From a checkpoint of a small transformer trained on Wikipedia.
Size: MLP 704 SwiGLU, vocabulary 4453, 19.2M parameters.
Training: a variant of Muon for these matrices, 554M tokens, 4226 steps.
MLP neurons of a small language model. Each row is named by its layer, matrix (gate and up: input weights) and neuron, and shows model dimensions 112-207. Each number is 500 + 25 x the weight over its row's rms, rounded and kept within 0 to 999. Numbers have three digits each. A neuron's up and down rows have the sign that makes its largest values positive.
Before each neuron's rows, "fires on" lists the tokens most often at its 100 highest values on Wikipedia text that the model never trained on.

fires on: " he", " is", "),", ")", " was"
L3.gate696:487469504512477504491479492488517513479534542509470493558460494475493444485537492494529505475501498485445521512514535524558512535558508498509525496522544532535520483551488514500469497526534496467533482490529477477468478477512490534546453481505474477502492554484542493524488526531503504507
L3.up696:484488510536513496494494455506461496532491539519436491505511476517545465530525530478526497523482489503543487474504532531542514536486500490463527495505485498543525547509499502493459529515531525518462501498491464470515526505500512479481464504467518483494509532499521453513491532512544478479

fires on: ",", "),", "ar", " as", " with", " for"
L11.gate325:511535465515517495531491491495508499511511481485467484508497473507451515540516525501497470459548508467513469495520530500473510471503544529493501491517464485498501457478530526520489510490474492484498496482484470480535505473474480521509541459466437505488507501542503485488496514526503521483
L11.up325:501478457502509502532497485525480487480499449533504488500463553544459471538503485453463500445514476498469509451448520514514521445484466512489544520516497489487499480471529489516517480495495535482507503496497480483525521457468476492518539475489484519503515514469503486454478468498462485539

fires on: " is", " was", "'s", " as", " most", "m"
L13.gate605:451520509451486462522533471513483506489496485501498490489527505509487490471536527525539514521468491465521527505498493466548477527494505514527503485476512497495553466495517497531484504523518485491508493493452551463509515489490507558451473514481499467505507511505495533505565465492541496473
L13.up605:480522488486505503472523471468513493527504501522488504497522476467472490426481496511518469498449499510562506496461534484509497536520449497526520471562526477525519513471474490515500486502500457517560509527483503471486482524460473488487480522468514472462521510496495498503499504548468417513

fires on: ",", " them", " him", " it", " is", " was"
L10.gate243:487521512488497471518467480505514545460527540489525521529509507487456419510488444498509490477482536518508490474482522503479496510530488524479537482501526523477529453503503470543551519521521505468532520466513529511496469497502503517490465497473476502531464508511515497457572503476540500506
L10.up243:436534506509505496528496471486509519451519552503502516517529519510498485490511502487491485478443526501525485495479531506498517537505492525500513501570562529499558504491473516540506478533552536478510481525493489474486492489486515540519507466508480513515492538511522498505505521529537514517

fires on: " P", " p", " Fl", " fl"
L17.gate398:531450487518477534502511485471534455516496524505473478525531517480526465460506515503484482533484524511546469495515500522514512506452503489452523484505503513523499491496486483489505518512489543527509507478531529510563460471517498509479495476521488496483481528516464530524507498498479477514
L17.up398:543450487496479528532504491498519483509542501477467453503552522479510508458492495537528505499531532518522493477529480499477483451467530510519472476439496483513495488496469452448467479528512512492536528448515496476529506479497496481432493499472467498487535541489460535516521477493518461477

fires on: " '", " help", " sound", "[", " fav"
L2.gate415:464473470470532518525491522505501510468512524495513528498501471476474508459505488482467517494452473508489488499493487475481517500499520495510472511530546520470495533492501529505491526510499478497561506513538534494467518506484486502470497484460486512523519480508492508466527513503523488547
L2.up415:505465488469499493511503500488499467510481510505498527498537470544518534491510500497488534479478544489515500535489503500483567506467471548503506529487524526494495529485458517468449518508499506514528519499509530458501544518455507486483517499499463535488506540537493475475484510497473489511

fires on: " ", " f", "k", " ag", " ne"
L16.gate502:492499504453501489512522509499492486540554495509504515470487492512495468483531506505485557492529491532510463539505482494517504460527522503467477483450524489545440481501514469532496521512430527494454484535478531479475535461466535500485481478530512499481506528480501511519532509501517515462
L16.up502:516489472501500474458490507511496521535516469470497524552496513508476519492491548508488461531523496481505525515451435458536468490497470474516490460517486501522503508525476452470509488489505519505521505487435544480463495474562527435525538500532518510472519515499531530469479528490530497503

fires on: " l", " al", " Al", " Pl", " ass"
L17.gate15:485464494529517485509482504504485509557549514466476461510497453506486485510492488500486517509518546552467503425469493437497491499539479505493491507482492527497488493480505486478510509537515499479483534544502532542498518507445512516502521532479549442499525463537511493526487473489535480503
L17.up15:490429527550475498516478487546485519543508507517542522492523480529544507475495486468478512505522509504449529481509461497499478503503499510475494477530504528513470493470518477501514493555501475503493539550537516527507485497474493500512519523510506467467553501512454509532500540488504463507

fires on: " considered", " help", " allow", " '", " killed", " name"
L3.gate63:493455500504533562491509535496504477433535518507494515536528488498480512499528488481482509447515466508478502527493473490467519483501478551516495503494528525466534483503477494477476508501513494494522515475554505466504502473514441487514498501507519502507503472546501502502462508490517522512
L3.up63:480500470470538511492522507528526520471500490497491481504532491499510528494476490500514451481438470503495495528491491501465502477526500538530470510495506554495496496505509495514488517489553486495490473500522547493505491487478497458496537497530524520494489471561491505471495493502558496492

fires on: " ", "),", " as", " the", " a"
L13.gate462:496522494505517543486513528485531545490516499530488457499478514474471490502519480461485493490502487481514463540456531521473517516523511501459528532513552473453481478508511512537504550517457449510526542498517501485524489527453507490489507467507523507458554517513496490451526510527513475461
L13.up462:515520484537458502498473531488487516488459466524524503482502522487471502557496502480476465439488481518545529467490513532503497494474516480506538486483480537486523506499469501529489471444531499483539521471472522520468541489448490463502478492491523490503469492471506509472521468490583490492

fires on: " was", "ff", " is", "ly"
L11.gate347:461484449498479502516525484494449504471492487505537534501488495495471499499529477486505474545489498534491496507497559495517524474492515480466458471515517498485469465508466489504522490539512493482507497462448488535476531495496519450522462547478501500472497514502486495501510476458449533489
L11.up347:511495455458460517478467503490492509470479498496469513471539475485556476527514488510513451489505508487538502457486522482488490488478486483497529483489533487533523511479465479478492479498501509510502461532509483498479526534507500493532461541492471535502510517467499512503477502525509490507

fires on: ",", " as", " –", " was", " -"
L9.gate667:494521491530496461504481468521493491476510526499512480497514510456507472514530478497529495501490512587519479518474504524506513529456489480486546512497507478538491451485520503478494489527471525482503474508481507441471506516496493570465498493512489477508512453490470471511550508493532471508
L9.up667:500506429461489521510464498490483500477508507543481503554491487498490488488526504512518516527464529532524452523464530477504506494547505490479529477503562544518488504506461491534529502485464491466547486506500498464494513504470500501499516521538478449456506542517500502479534541488488496481